{"d_model": 192, "head_dim": 32, "init_std_down": 0.00409, "schedule": "wsd", "batch_tokens": 32768, "doc_mask": true, "train_tokens": 281000000}
MLP neurons of a small language model. Each row is named by its layer, matrix (gate and up: input weights; down: output weights) and neuron, and shows model dimensions 0-127. Each number is 128 + 32 x the weight over its row's rms, rounded and kept within 0 to 255. A neuron's up and down rows have the sign that makes its largest values positive.
Before each neuron's rows, "fires after" lists the tokens most often just before its 100 highest values on Wikipedia text that the model never trained on.

fires after: ".", "-", ",", " |", "On"
L3.gate166 [ 76 120 117 122 120 147 153 168 164 160 127 114 146 162  72 118 163 103 173 146 145 158  92 128 111 108 106 141 123  93 145 117 152 111  85  55 122  94  62 157 105  88  79 108  74  98 179 120 115 171 111 132 147 151 142 201 118 126 152 123 141  75  90 141  89 157  74 152  56 107 126  92 103 120 108 178 123 116 101 106 130 110 166  90  93  94 123 104 107 123 132  85  90 146  65  77 125 112  76 114 125 102  39 134 146 134 162 133 131 134 154 126 163 139 115 160 145  98 158 135 153 138 100 179 118 130  98 130]
L3.up166 [149 100 147  99 132 160 174 134 139 151 114 198 107  68 132 137 157  98 138 102 141 134 148 144  78  74 107 138 143  96 125 127 151 109  91 181 154  86 137  77 170 127 112 102  47 101 140 121 147 120 100 114  85 132 154 142  96 172  87 165 108 103 142 135  80 159 127 175 110 140 123 118 139 134  92 171 148 173  95  86 120  90 143 143 110  81 112 130  85 157 164  99 114 118 107 160 143  94 130 138 133 176  72 122 134 130 126 136 102 196  83 111 140 127 158 136 158 127 152 204 127 103  72 158 211 109  94  78]
L3.down166 [ 94  97 168 116 178  45 145  58 136 126 133  98 151 144  90 155 110 152 124 136 115 131 143 157 150 133 107 158 118 123  99 141  93 180 141 119 170 160 152 110 106 102 114 147 171 130  92 109 139 100 157 198 142  62 119 115 105 127  93 130 161 129 108  97 116 116 171 108  95 105 142 132 163 159 173  72 112 142 177 136  90  93  75 121 138 169 130 142  92  57 119 160 144 128 144 143 125 175 116 191 117  82 110  97 104  99 136 113 153 119 158 170 104 197 131  91  50 107 107 157 134 102 113 118  80 160  64 153]

fires after: " |", "-", ";", ",", ":", "|"
L5.gate409 [162  99  94 126 155  97 176 180 157  80  74 134 139 114 102 105 127 129 126  97  70 132 145 143 123 118  58 127 122 135 153  83  59 128 131 185 105 181 148 113 117 105 182  96 101 127 160 118 132 112  89 118 182 214 134 148 114 115  77  81 129 119  86 172 117  71  77 180 123 127 165 125 143  50 119 125 130 141 136  95 129 122 148 116  96 148 123 125  70 134 171  84 131 206 103 131 109 181 108 132 118 119  98 124  58  96 105 153 134 110 149 174 116  61 104 127 109 173 117  94 155 123  91 126  97 129 156 175]
L5.up409 [153 120 129 172 139 167  99 130 113 137  60 154 152 140 122 156 176 105 122 121 148 120  94 143  85 102 129 181  86 137 150 162  86 128 176 147  74 154  76 144 114 117 171 123 133 162 165 101 126 112  83 125 133  99 149 102 149  67 103  89 153 140 105 123 104  74  99 188  98 147 153 116 179  54  72  42 145 137  97 159 168 111 169 178 121 103  89 120  92  78 174 149 133 128 108  67  79 160  58 100 131 107  67 139 124  96 141 124 171 154 143 123 109  44  90 126 146 159 128 123 131 136 162 117 168 155 147 126]
L5.down409 [ 83  74 124  96  99  78 162  62  81  97 177 113 120  94 148  95 104 125  81 117  96 118  94 131 146 105  82 137  90  91  72  89 128 147  93 113 113 162 166 106 112 135 126 109  64 136 122 147 130 107  96 190 149 174 138 143  45 105 158 110 134 137 115 159 100 102 122 161 142 119 134 198 151 108 108 113 165 155 231 122  86 155 149 130 114 120 153 172  52 149 146 112 138 107  74 169  93 109  96  90 138  82 162 174 124 166  98  98 106  92 142 140  58 138  97 140 165 133 181 119 178 150  48  98 148 118 145 145]

fires after: "s", " 2", " ", " S", " 1"
L2.gate60 [190  97 103 122 108 122 105  84 144 138 124 179 129 140 135 138 118  98 186 150 103 103  89  92  81 181 162 149  85 182 113 109 147 137 230 164  87 115 144 125 134 164 143  78 153 162 161 142 168 110 167 128 116 116 120  57 124  99 151 120 161 127 128  67  86 110 181 157 118 130 128 154 140 137 105 107 122 109 104 127 166 117  62 103 136  98 126 112 181 129 166 110 103  75  96 110 116 157 130  92 130  63 125 121 119 145 124 110 129 128  33 119 182 114 158 114 105 167 111 129 116  58  64 142 124 109  64 119]
L2.up60 [152 116 114 110 126 130 128 128 177 114 146 119 118  47 141 164 130 107  58 156 141 137 128 204 125  83  98 135 104 169  50 141 129 103  83 112  75 174 174 129 135 158  84 109 100 157 124 186  85 122 100 128 118 144 135 186 200 187  59 123 108 151 132 163 153  77 125 178 124 144 127  81 147 181  68 168  91 134  78 135 132 110  94 109 132 143 130 166 171 104 116 103 120 207 116 181 126 187 136 163 147 107 117 105 180 128 145 126 105 152 107 101 143 157 173 135 138 106 174  87 186 132 126  85 145 190 118 104]
L2.down60 [104 128 178 142 140 105 165 159  78 111  58 213 128 154 162 158 139 123 162 114 137 105 101 136 128 107 159 151  49 152 162 132 119 153 138 139 170  85 114 103 120 140 169 136 106 104 105 128 150 152 146 120 135 128  40  73  58 164 155 171 140 109 176  68 150 169 161 122 160 150  95 145 162 121 177 148 101 142 131 162  94 139 176 164 106 129 135 162  97 137 106 115  87 108 155 128 193 126 133 113 147 103 198 144 112 116 150 119 127 135 151  70 113 152 102  99 132 153 128 107 118 141 106 166  86 145 105 120]

fires after: " |", " of", " $", ",", ":"
L8.gate410 [138 190 106 165 124 105  52 134 168 149  54 150 163 145 139 112 156 124 129 132 121  82 148 166 134  74 118 213  84 116 117 166 156 106 149 166 123 113 108 121 137 136 136 104 124 121 135 162 115 185 117 181 186  99 148 103 186 168  93 128 151 110 101 115 137  88 144 218  85 104 135 153 140 135 110 115 107 165  94  83 101  85 111 147 115 113  71 127  83  84  81  95 130 173 162 104 166 165 147  83 148  90  64 185 152 167 139 168 156 164 151 103 145 157 155 167 179 116 179 144 164 156 147 162 123 117 137 136]
L8.up410 [158 165 124 152 156 127  85 140 149  47 141 176 132 127 131 116 120 110 131 159  40 141 115 129 149 110 157 151 144 142 136 158  96 111 148 180 130 148 129  56 147 112 164 163 126 193 138  70 113  66 118 138 155 126 174  61  89 153 108 109 116 137 127 101 138 147 120 142 123  97 120  74 154  90 134 105  96 200 113  93  97 203 146 165  67 129  63  95  86 141 137  85 111 139  87 119 154 154 128 104 149  78 138 139  92 100 168 177 145 169 120 142 179 135  94  84 104 130 126 178 155 160 126 135 131 128 127  99]
L8.down410 [102 162 143  86  94  87 156 128 123 108 138 131 112 110 164  73 110 120 123 163 170 154  68 125  70 151 105 139 132 126 115 121 119  78  74 133 102 166 143 117 145 114 122 121  62 108  82 200  71  86 104 112 151 147 138 110 151 131 156 143 117 100 157 139 140 142 164  86  83 143  76 100 128 176 186 111 153 123 158 140 120 200 113 101 109 171 100 143 107 132 103  38 112 120  89 138 138  82  83  83 115 118 182 114 116 170 102 128 130  72 112  76  37  60 117 138 142 152 137  61  80  50 173 126 121  72 109 104]

fires after: " |", ",", " &"
L4.gate149 [140 174  49 134 134  92 117 147 132 161 156  94 173 157  73 130 139 143 133 105 176 135 120 109 188  84 132 142 129  94 142 144 111 174 127 129  96  98 140 135 158  89 179 149 113 107 129 143 133 167 141 191 193 154 123 111 167 107  98 214 155  95 128 118 151  98 115 208 144 136 186 171 144 114 131  99  83 135  70 136 209 128 123 128 104 110 143 106 171 109 120 139  95 136 163 134 182 172 190  76 176 104 103 142 172 141 132 140 184 167 153 189 134 120 107 123 178  99 163 163 130 137 109 180 124 148 111 119]
L4.up149 [138 112 122 167 184  21 112 146 142 175 154 133 159 110 190 156 109 118 120  98 129 188 102 131 154 100 150 161  67 176 137 174 151 125 166  83 135 168 126 101 127 106 141 104 115 160  90 113 165  86  84 150 119 135 156 128 104  99 103 109  53 144 181  96  89 121  74 186 111  99 217 138  91 108 135 136 148 137 135  96 107  55 168 118  92  77 116 137 130 101 128 112 119 164 149 143 123 118 144  76 154 125 137 165 174 142 136 138 112 141 160 138 104  57 112 145 149  74 116 133 148 163 121 184 188 139 113 111]
L4.down149 [137 133 199  95 144 127 170  93 129  94 152 122  96 122 142 134 136 117 160 100  89 123 169 122 144 166 126  97 144  93 109 115 108 132 136 166 159 183 163  79  98 103 137 132 169 126 209  91 134 112 147 136 124  99  62  96 129 122 115 130 154  91 137 111 182 172 160 121 137 106 187  59 105 105 139 112 104  83 171 153  73 129 114 162 119 118 138 196  94 147 128 167 161 175 121 133 159 121 102 117 161 171 183  88  59 160 144 118  91 136 173 137 117 128 155 141 108  89 138  82 103 112 112  69 125 156  86 124]

fires after: ".", ")."
L2.gate29 [ 70 138  53 130  85  64 163 134 127 185 168 159 146 141 141 137 149 145  93  87 112  98  99 104 114  98 130 165  92 121 108 187 119 159 131 184 107  78 196 110 113 135  96 186 102 107 143 105 130 128 154 182 123 171 131 152 148 145  70 127 130 145  87 206 194 146 159 101 155  61 110 130 115 195 105 112  91 137 128  87 139  76  99 201 163 144 103 117 107 126 148 128 105 120 142 146 138 136 153  95 102 163  88 131 124 141  80 130 105 174 109 144 146 139 121 132  96  99 137 147  80 144 123 134 139  87 165  94]
L2.up29 [163  96 110  81 120  87 109 126 153  97 155 149 142 130  73 101 177  83 100 136 154 187 128 118 164 110 125  99 132  87 132 126 142  93  92  94 142 171 137 126 170  95 198 161 150 112  95 135 139 128  65 116 176 140 164 137 136  86 183  82  48 140 159 132 142 179 127 114 111 136  46  98 186 143 144 209 108 113 107 152 106  97 171 141 151 154 131  24 131 194 133  98 130 121 131  91 140 158 136 127 215  85 137 122 118  97 107  89 103 135 129  86 126 129 172 133 155 125 164 111 153 103 115 114 156 102  41 141]
L2.down29 [182 105  93 195 134 150 120  98 149 149 130 147  90 131 145 136  20 167 181 138 125  96 121 144 107 172 139 122 165 147 112  90 156  98 154 101 172  84 129 158 165 163 126 133 169 146 129  90 134  56 119 128 144  96 114 136 153 104  73 112 135 121 111 137 137 143 177 123 107 149 152 187 134 116 140  64 162 140 115 127 149 108  77 143 139 139 121 135 101  98 138 111 171 145 131  79  98 107 102 114  66 119 122 139 129 178 152 139 162 105  85  90  90 145  72 121 129 116 156 135 155 151 169  63 147 139 178 156]

fires after: "\n", ".", "s"
L2.gate435 [ 95 109  93 148 115 154 172 143 175 140 119  65 127 118 103 138 152  86 150  86 166 145  40 118  99 142 198 157 147  99  68 165 128  97 125 161  89 113 198 131 128 157 123 138 175  76  97 166 132  80 133 107 148 133 150 134 118 135 163 133 140 103 128 103 147 103 142 182  93  60 122 168 100 122  98  81 130 157 149  94 113 120 147 171 156 107 107 124 105 171 155 155 138 106 136 128 158 112 125 103 200 203 104  90 133 137 159 109 110 186 134 110  88  72 119 136  93 144 119 138  87 140  68 111  98 144 151 160]
L2.up435 [217 129 109 165 142 183 150 175 112 141 107 133 176 114 109 142 168 147 174 128 115 161 106 222 124 145 112 124 150  57  75 107 155 171  90 109 150 122 135 119 167 113 192  95 179 112 159  91 179 105 109 116 143 110 183 121 170 153 221  95 129 115 136  96 118 142 165  99 166 107 172 132 131 147 115 125 124 176 131 142 110 154 170 112  61 111 128 128 134 151 170 102 148 112  91  78 123 148 190 116 188 164 124 113 122 108 105 133 107 181 165 129  94 100 172 156 122 103 120  84  63 112  93 114 139 199  85 120]
L2.down435 [ 99  95 125 113 157 123 106  98 116 131 124  93 130 164 169 102  71 118 124 116 144  99 136 116 151  72 153 137 168 127  93 197 130 132 139 149 178  87 110 156 116 126 150 164 198 132 111 116 136 150 114 165  83  91  76 123 141  90 111 102 164 123 116 125 156 163  80 124 159 149 110 160 143 164 127  90 142 100  94  90 131 174 120 132 150  95 155 115 143 110 162 202  42 165 154 163 132 130 140  92 102 121 141 165 136 114 161 179  86 132 137 175 150 124  99 101 158 112 168 112 124 158 180 192 140 173 107 113]

fires after: " ", ".", ":", ",", " is", "|"
L2.gate172 [120 123 158 170 163 125 127 155 206 137  77 133 140 141 108 113 201 100 206 128 146  70 143  85 125 104 161 177  99 129  99  97  95  99 112 119 112 167 101 139 125 130 128 160 105 158  91 115 131 140 143 179 140 140 102 129 155 142  60 118 133  55 115  64 156 110 115 192 131 115 107 139 152 172 137 108 129 146 111  92 121 138 137 127 152  97 147 134 120 173 103  84 125 122 113  50 123 147 144 117 170 120  83 149 120 128 138 152 117 132 105  98 192 154 110 141 135  92 196 105 165 134 134 102  96 148 105  79]
L2.up172 [197 144 137  58 139  94 121 114 180  88  67 188  72 128 145 185 135 154 170 127 120 125 124 104 153  85 151 158 119  67 143 136 179 117  86 106 122 133  91 164 117 113 145 156 159 145 147  99  76 118 130  96 112 115 111 125  73 129 154  74 126 144 178 119 114 135 125 119 138 190 135 125 178 124 143 169 124 129 112  83 127 101 162 119 124 159  99 140  66  90 116 113 158 124 128  77 128 155 154 129 163  75 116  91 173 156 143 135 139 172  92 153 103  33 107 114 193 135 100 114 154 170 101 130 127 203 129 119]
L2.down172 [138 121 172  58  92 118 159  97 187 154 148 138 143 117 126  83  56  84 158 119 170 151 135 127 100 127 139 159 117 140 128  90  95 194 176 157 159 123 180 110 137 164  93 135 160 150 106 134 120 175 124 179  98  87 160  84 182 192  93 112 186 143 118 180 173 112 131 135 114  97 164 156 157 127 115 128 141  52 196  92 117 133  68  81 167 139 167 151 132 145 191 152  94 125 128 157  76 154 131 128 142 108 132 145  87  87 157 125  78 136 156 128 171 207 134 109  75  66 132 178 141 119 101 144 130  93  90 135]

fires after: ".", ")."
L3.gate47 [ 90  97 105 169 115 135 182 126 172 160 111 132 127 134  99 108 183  85  93 148 142 113 140 165  68  91 155  99 139 116 135 150 119  86 153 144 117 174 151 123 173 192 122 119  87 122 134 138 123  89 121 162 163 162 162 147 181 196 119  72  98  82 130  89 118 135 177 117 104  94 115 153  75 159 135  85 104 156  80 200 125 122 126 129 151 124 186 129 157 153 138 104 117  94 158  67 158 141 147 115 121 159 146 114 129 111 157 154 105 147  96 168 167 160 157 110 158  93 148 118 143 155 150 153 100 174 124 120]
L3.up47 [105  72 137 143 136 128 152 161 186 109 106 146 109 138  96 138 198 154 165 106  84 136  91 170  70 137 188 162 147 106 158  75 179  92 165 176 158 148 141  92 177 145 165 152 149 206 156  89 154 147  91 138 152  80 194 130  84  98 165 123 139 151 122 140  91 126 161 127 113 126 157  81 144 160  91 149 153 208 137 157 116 125 136 180 134 146 127 100 108 200 116 117 168 160  96 185 108 104 135 138 135 165  99 116  69 170 175  52 137 179 131  70 137 127 169 140 127 156 131 124 149 128 148 188 137 191 141 115]
L3.down47 [143  95 132 165  86 113 116 111 134 152 111 115 106 115 103 162  97 161 142 135 161 105  89 141 164  87 142  75 102  94 140 142 162 169 136 126 128  80 134  99 110 152  86 114  42  48  75 107 191  99 146 142 135 144  98 102 138 147 144 148 133  55 113 171 124  99 112  73 188 159  89  98 125 112 152  90 167 128 119 112 127 177  57 106 134 144 145  81 136  73 128 143 135 122 102  94 204 142 122 141 128 132 119 126 103  91 108 124 149 133 111 117  87 140 125  93 133 128 106 170 122 112 117 171 155 142 118 127]

fires after: " ", " 10", " 1"
L3.gate433 [ 97 112 148 179 178 179 146 161 145 138  83 161  97 160 155 167 123 188  93 123 112 102  97 183 152 123 111 146  61 195  98 123 120 137 178 157 149 150 142 104 150 189 176 104  80 135  73 120 122 121 138 127 147 167 140 101 118 129 149 185 116 135 124 145 148 139 126 143 135 200  86 223 108 144 160  79  90 120 131 100  98 163 122 139 132 128 107 107  85 122  94  91  71 172 178 117 109 130 137  77 171  86 131 161 177 174 136 141 124 152 162 151 140 162  31 139 123 112 124 104 106 137  72 122 106  97 101  95]
L3.up433 [100  85 142 123 117 162  91 109 145 147 157 111 108 112 141 128 135  73 100 173 105 143 113 154 135 169  83 128 166 155  92 119 103 150 169 135 125  78 135 139 155  97  80 136  75  73  81 191 176 162 132 128 169 106 101 158 179 118 116  92 141 120  99 148  58 145 148  83 120  84  87  79 143  93 117 139  75 120  95 172 139 135  70  81  93 121 102 104 128 135  35  36  92 105 161 132  93 185 151  91 146 143 109 146 184  87 125 118 140 137 174 168 189 167 140 131 198 150 142 140 122 138 128 121 139  75  93 121]
L3.down433 [120  87 148 235 148 196 152 172 128 120 135 165 106 122 189 100 113 186 160 131 133  44  86 167 191 113 106 141  98 167 131 114 123 120 168 162 155 118 137 141 137 154 203  91 114 148  73  96 142  67 163 154 142 158 113  89 113 100 173 152 154  80 144 108 155 152 125 155  77 193 122 179 110 131 140 120  74 124 136 144 103 161 120 144 132 176 100 109 118  71  88 100 105 161 159 138 145 119 178  90 169  73 115 151 151 132 132 126 135 148 156 120 129 141 117 179 114 136 135 112 136  96  72 115 115  96 131  55]

fires after: "-", " |", ",", "|", "=", " –"
L4.gate371 [111 128  70 108 136  84 187 141 134  80 110 124 132 149  91  79 145 117 137 154 147 174  97 158 148 121 141 123  90  97  85 160  99  61 127 100 136 113 124 150  97 106 137 132 137 110 109 109 112 109 137 161 111 189 137 121 103 135  69  74  63 121 134 151 151  96 110 190 100  56 118 141 146 140  71 219 135 183  64 155  93  88 144 131 127 177 189 104 101 129 192  89  82 131 110 131 167 123 102 161 145 134  87 123 143  91 140 132 110 165 118 133 194 126 102 166 128  95 133 128 158 101 150 116 123 108 135 109]
L4.up371 [143 118  97 122 177 116 190 126  70 101 108 127 161 119  96 106 156 136 145 116 150 156 156 107 208 116  87 149 133 157 105 185 107  57  71 141 133  66 101 154 131 151 146  67  93 139 151 142 131 173  54 100 112 157 224  55  31 143  95 155 103  97 124 109 124 112 167 145 115  87 115 111  91 127  67 160 127 117  96 141 117 144 114 148 128 102 197  85 102 125 127 144 111 137  57 134 160 128 153 182 103 125  87 158 139  97 121 132 126 147 144 159 132 121 169 138 138 158 119 106 146 115 129 186 142  87 124  84]
L4.down371 [119  96 151 169 128 132 116 134 117 151 168 155 114 122 163 179  68 118  52  83 112  91  93 142 123 112 139 109 145 148 123  85 146 182 183 109 101 112 109  93 123 128 129 139 154 121 128 125 134 131 131 137 119 100  61 128 111 127 173 143 159 146  89 107 139 125 159 108 120 127 188  97 145 135 117 132  84  96 132 146 134 169 123 105 105 133  70 197 110 135 140 149 137 131 132 122 129 122 141 116 124 146 193 107 160 176 137 169  99 155 154 159  94 210 111  58 122 108 130 160  90 108  70 101 134 177 121 158]

fires after: "s", " 1", " 0", "ers", " dis"
L2.gate422 [157 131 124  91 103 210  90 107 165 133  91 152 110 148 132  85 144 186 135 139 116 106  39 132  83 107 136 251 175  80 165  72 139 126 147 185  76 117 174 158  62 174 153 172 164 109 161 128 115 126 120 114 117 122 183 139 153 154 139 135 143 146 142 106 107  89 194  62 114 114 163 133 136 147  74 100 118  94 108 111 150  76 124 167 103  92 130 117 138  87 180 115 139  96 103 110  87 105  73  93 136 105 122 130  97 144 154  75 119 124 125 166 171 115 109 100 128 140 125 184 113 114  68 134 112 129  98  86]
L2.up422 [154 137 132 105 103 105  92  68 210 109  96  85 161 140 140 152 100 120 125 142 136 138  61 159 102 169 142 162 146 132 171 172 135 137 107 166  44 162 164 183  76 126 137 146 156 164 138 139 140 147 129 164 102 120 145 189 154 115 133 196 161 103 122 106 144 103 169 137 126 163 109 141 137 124 122  80 139  33 149 183 183 152  89  76 141 120 129 143 157 152 135 135 152  77 154 161 128 123 129  96 140 134 132  75 187 120 153 114 130 191 108 156 158 175 170 125 150 173 127 176 155 168 131 108 114  88 157 139]
L2.down422 [ 91 112 126 130 108 133 221 180 121  75  90 142 140 109 138 120 161 134 130 143  95 134 193 141 170 105 129 109 105 110 152 143 143 129  87  62 102  99 157 145 120  91 108 181 149  75 110 190 124 127 149 104 128  92 137  62 128 113  99  68 167 116 107 116 125 149 168 125 152 146 183 127 137  70  58 127 132 132 152 110  83 139 174 180 156 109 125  84 146 107 149 115 160 108 156 155 120 134 142 121 102 117 154 184  67 128 126 125 128 127  59  67 134 121 118  90 124 128 195  76 182 145 102 118 140 113 119 154]

fires after: " |", "-", ","
L3.gate509 [109 145  74 121 143 112 132 214 118 152 172  91 134 125  59 152 171 141 160 140 145 137 103 138 129 111 113 114 100 147 145 106 137 117 153 127 114 123 130 118 199 108 111 123  80 101 152  94 155 173 154 132 138 201 192 133 106 172 119 141 105 151  98 121 100  71  31 169  81  71 170 153 141  79 124 125 140 162  86 126 124 102 103 111  85  93 210 145  63 132 142  97  35 189 105 148 135 161 117 129  59 138 122 102  85  78 146  95  93 134 108 140 163  93  91  89 111 125 138 140 142 109 135 130 105 117  96 154]
L3.up509 [110 134 100 143 169 124 100 184  60 150 170  81 128  92  84 160 179 162 126  95 120 137  83 125 150  64 119 163  88 148 130 110 136 150 129 155  97 159 161 133 185 111  87 162 142  98 149 144 142 146  88 116 166 191 147 164 120 164 144  91 122 134 125 166 104  59  87 183 140 102 188 121 115 104  84  98 141 115  75 145 144 143 117 142 122  50 171  96 154 109 152  97  92 162  64 176 127 125 127 162 120 143 137  80 120 117 142  75  72 143  81 135 180  68 105  90 119  99 110 139 126  76  72 100  95 119 101 110]
L3.down509 [111 129 194 138 109  83 126  67 169  96 177 141 134 161 151 156 121 131 129 169 123 140 127  93 179 162 153 139 128  93 110 145 123 162 115 106 153 118 138 158  96 132 196 140 163 166  85  80 161  75 151 142 137  87 123 120 170 104 134 147  62 126 129 136 141 148 189 127  91 194 111 118 159 145 131 128 160 156 248 152 119 127 115 142 150 114 105 140 129 124  56 181 201 124 144 170 180 151  95 119 124 146 131 125 130  54 126 150 116  87 183 108 118 143 139 154 100 154 173  97 109 128 156 131 107 101 102 124]

fires after: "s", "t", " S", "q"
L8.gate203 [126 137 119 124 124 143 114 152 152 120 202 168 139 126  94 159 171  82 163 114  57 145  90 161 106 150 133 165 147 171  98 122 157  68 136 132 118 129 117  70 144 110 125  86 164 146 168 151  89  80 147 193 117 198 187  51 133 126 123  70 156 133 127  96  80  72 128 173 114  80 227 149 150 123 124 130 141 198 102 121 110 190 126 124 133 146 117  92 186 154 193 121 112 106  79 120 146 152 125 127  99 150 155 136  92 157 205 117 128 102 100 114 128 131  73  95 106 108 127 131 112 150 151  81 107 138 116  99]
L8.up203 [137 110 172  93 196  91 146 116 171  78 142 157 173 128 145 147 149 150 129 150 131 154 142 154 138 149 159 106  86 178  93 166 108 117 123 126 118 135  91  97 130 110 100 189 137 253 130 133  94 116 191 155 125 143 177  61 124 124 158 116 114 159 139 156 206  80 164 113 135 113 165 144 142 120 123 138 179  67 158  75 163 101 142 125 144 160 126 112 158 115 127 160 127 109 148 118 105 143 176 159 165  95 125 132 157 149 161  88 145 126 159 116 168 159 144 132 149 101 126 186 138 136 100  56  93 156 136 105]
L8.down203 [190 117 141  98  63 114 119 132 105 127 109 132 107 146 128 129 100 134 136 125  79  38 108 129  87 148 121 127 101  72 161 156 148 111 145 171 137 101 179 149 148  69 128 109  96  20  78 130 122 140 147 106 186 115  64 161 132  95 152  89 137  71  68 136 122 125 143  55 202  98 126 133 138 113 147 122 147 151 111 123  82 115 133 167  85  86 121 103 140 154 139 128 147 157 125 106 108 160  62 139 123 100 147 149 102 121 113 105  82  62  93 173 110 158 152 149 124 115  99  63  99 134  98 153  78 107 138  88]

fires after: ".", " to", "|", " on", " and"
L2.gate329 [ 96 151  88 100 194 173 112  86 174 144 145 103  92 137 110 110 134 113 126 142 120  96 101 140 131 109 134 110 119 102 125  98 114  65  94 107 104  77 123 143 153 122 186 169 115  39 162 121 136 155 109 132 162 176 156 140 134 136 136 141 116  85 132 144 119  71 107 178 114  91 136 105  69 121  88 144 135 163  92 128 106 155 153 218  72 143  89 120 131 129 101 113 170 174 166  29 222 124 140 155 124 151 140  95 155 187 104  92 158 112 121 135 123  90  91 100 154 136 113 186 111 137  77 139 127 150 112 124]
L2.up329 [148 104  74 113  96 134 113 125 143 148  85  79 153 110  63 133 137 158 152 142 132 165 183 183 180  72 126  52 123  94 165  95 111 143 126 123 142 136 121 131  98 130 171 137 161 136 131 143 129 239 130 132 167 122 167 171 172 131 163 149 118 143 115 154 169 112 159 112 101  68 205  73  76  90 124 127 103 133 127 148 101 133 186 120  95 103 109 102  96 162  91 118 144 160 102  71 179 116 107 141 123 137  97 111 151 114 152 182  64  71 141 151 100 100 152 111 134 130 124 148 141 163 131 137  58 110 102 170]
L2.down329 [155 123 167 151 150 136 112  80  92 112 180 153 107 169 198 156  82  70 160 125 136 125  10 127 100 139 106 111 131 125 164 179 159 136 165 108 161 159 120  89 103 108 125 147 143 143 136  97 140 116 171 119  97 163 138 106 124 108 153 161 112 146 144  82 100 136 115 102 135 148  68 122 106 156 108 147 139 136  45 113 226 134 145 143 133 144 166 143 137 116 197 204 114 141 102 154 112 123 124 119 125 106 138  83  87 109 136  92  97 186  86 124 138 117 195 128  72 148 128 114  95  90  99 131 133  81 131  94]

fires after: " ", "\"", "s"
L8.gate182 [ 75 140  93 181 133 137 108  83 180  72  73 172 124 151 114 108 123 101 137 126  92 161 117 147 133 144 145 141  73  80 125 174 147 138 175  71  65 100  92 149 130 106 110 104 165 146 168 196 132 121  95 105 173  82 140 175 198  94 111  91 112 150  89 136 137 110 124 180 161  68 138  95 170 118 108 143  97 152 118 115 187 139 107 120 174 105 139  97 164 116 154 164 125 103  62 143 140  98 109  91  92 121 139  98 155 120 173 112  99 145  62 141 149 167  71 116 145 100 131 105  82  59  95 135 131  72 144 130]
L8.up182 [124  51 144 125 135 131 146 128 105 134 110  76 161 141  41 114  90 134 113 102 136 136 123 124  82 165 161 118  73 134 103 136  91 170 127 112 157 113  69 117  76 107  78 120  91 143 152 177 128 215 132 144  94 112 128 117 153 106 125  94 132 162  53 143 107 158 140 194 121 111 148 113 189 118 139 155 109 138  80 133 111 171 113 141 107 158 125  91  72 135 130 115  88 186 100 153 149 156 146 181 156 117 166 144 178 125 165 157 124 130 141 150 136 140 158 189 135 148 161 124 116 192 137 134 110 100 178 149]
L8.down182 [ 91 125 163  77 148  66 109 123 126 204  93 158 158  80 145  66 165 164 169 144 149 100 111 100 177 113 103 144 147 123 116  44 106 124 153 138 134 119 190 129 117  75 125 134 140 109  93 130  94 156 109 101  80 141  68 170  71 137 134 143 170  96  99 132 112 139 160 109 102 174  99  90  99 123 143 107 112 136 150 163 153  97  70 180 105 111 113 115 129 134 208 151 118 124  83 121 173 114 144 102  80 128 210 112 130 130 114 136  54 131 102  67 126 128  62 148 117 107 166 151  72 127 136 160 121  48 110 102]

fires after: "-", ",", "|", ".", " |", " "
L2.gate116 [188 151  69  86 164 116 126 112 164 161  89 142 181 164  80 146  97  68 151 101 104  86  99  95 145 116 147 110 152 103 123  82 200  44 115 177  98  79  90  81 116 109 162 147  59  81 161 120 146 152  89 128 148 175 145 133 176 162 128 107 136 131 152  94  84 102  82 135  73 117 163 118 167  47  54  98 152 115 119  97 153  93 147 139 106 129 163 120 149  98 146  74  88 107 115 141 110 153  94 131 140 155 122 120 139 120 107 128 123 152 156 131 128 135 118 117  83 103 159 141 119 127 123 125  90 112  83 105]
L2.up116 [175 168 133 105 131 150 160 124 157 177 157  97 149 172 111 138 134 133 141  72 117 169 135 112  81 194 122 181 123 146 170 172 137  92 139 148  71 111 155  97 185 127 178 179 122 101 136 169 119 199 100 160 149 104 146 127  97  93 189 181 150 109 134 183 134 165 112 168 126 122 172 124 137 156  92 151 119 142  97 124 174 116 148 116 142 119  92 132 107 143 136  81 133 130 138 160 133 150 166 144 155 119 120 150 133 149 120 147  72 152 159  91 139 143 176 148  94 130 140  87 130 102  29  81 108 114  97 168]
L2.down116 [ 48 141 120 143  79  93  78  95 127 125  83 136 129 137 173 114 123 129 137 146  74  82 149 162 178 132 152 135  75 113 128 134 110 196 144 145 122 209 153 117 108 110 114 126 149 218 112 181 151 150 198 119 129  96 138 129 101 140  85 138  92 153 102  80 108  67 168 111 174 161  78 159 115 148 127 167 130 129 164 109  63 144 125  90 152 127 120 101 149  55 104 165 113 117 128 133 169 144 113 152 104 119  92  79 102 111 150 102 126 169 108 109 110 124  87 105 107 132 119 112 151 172 157 152 143 177 145 144]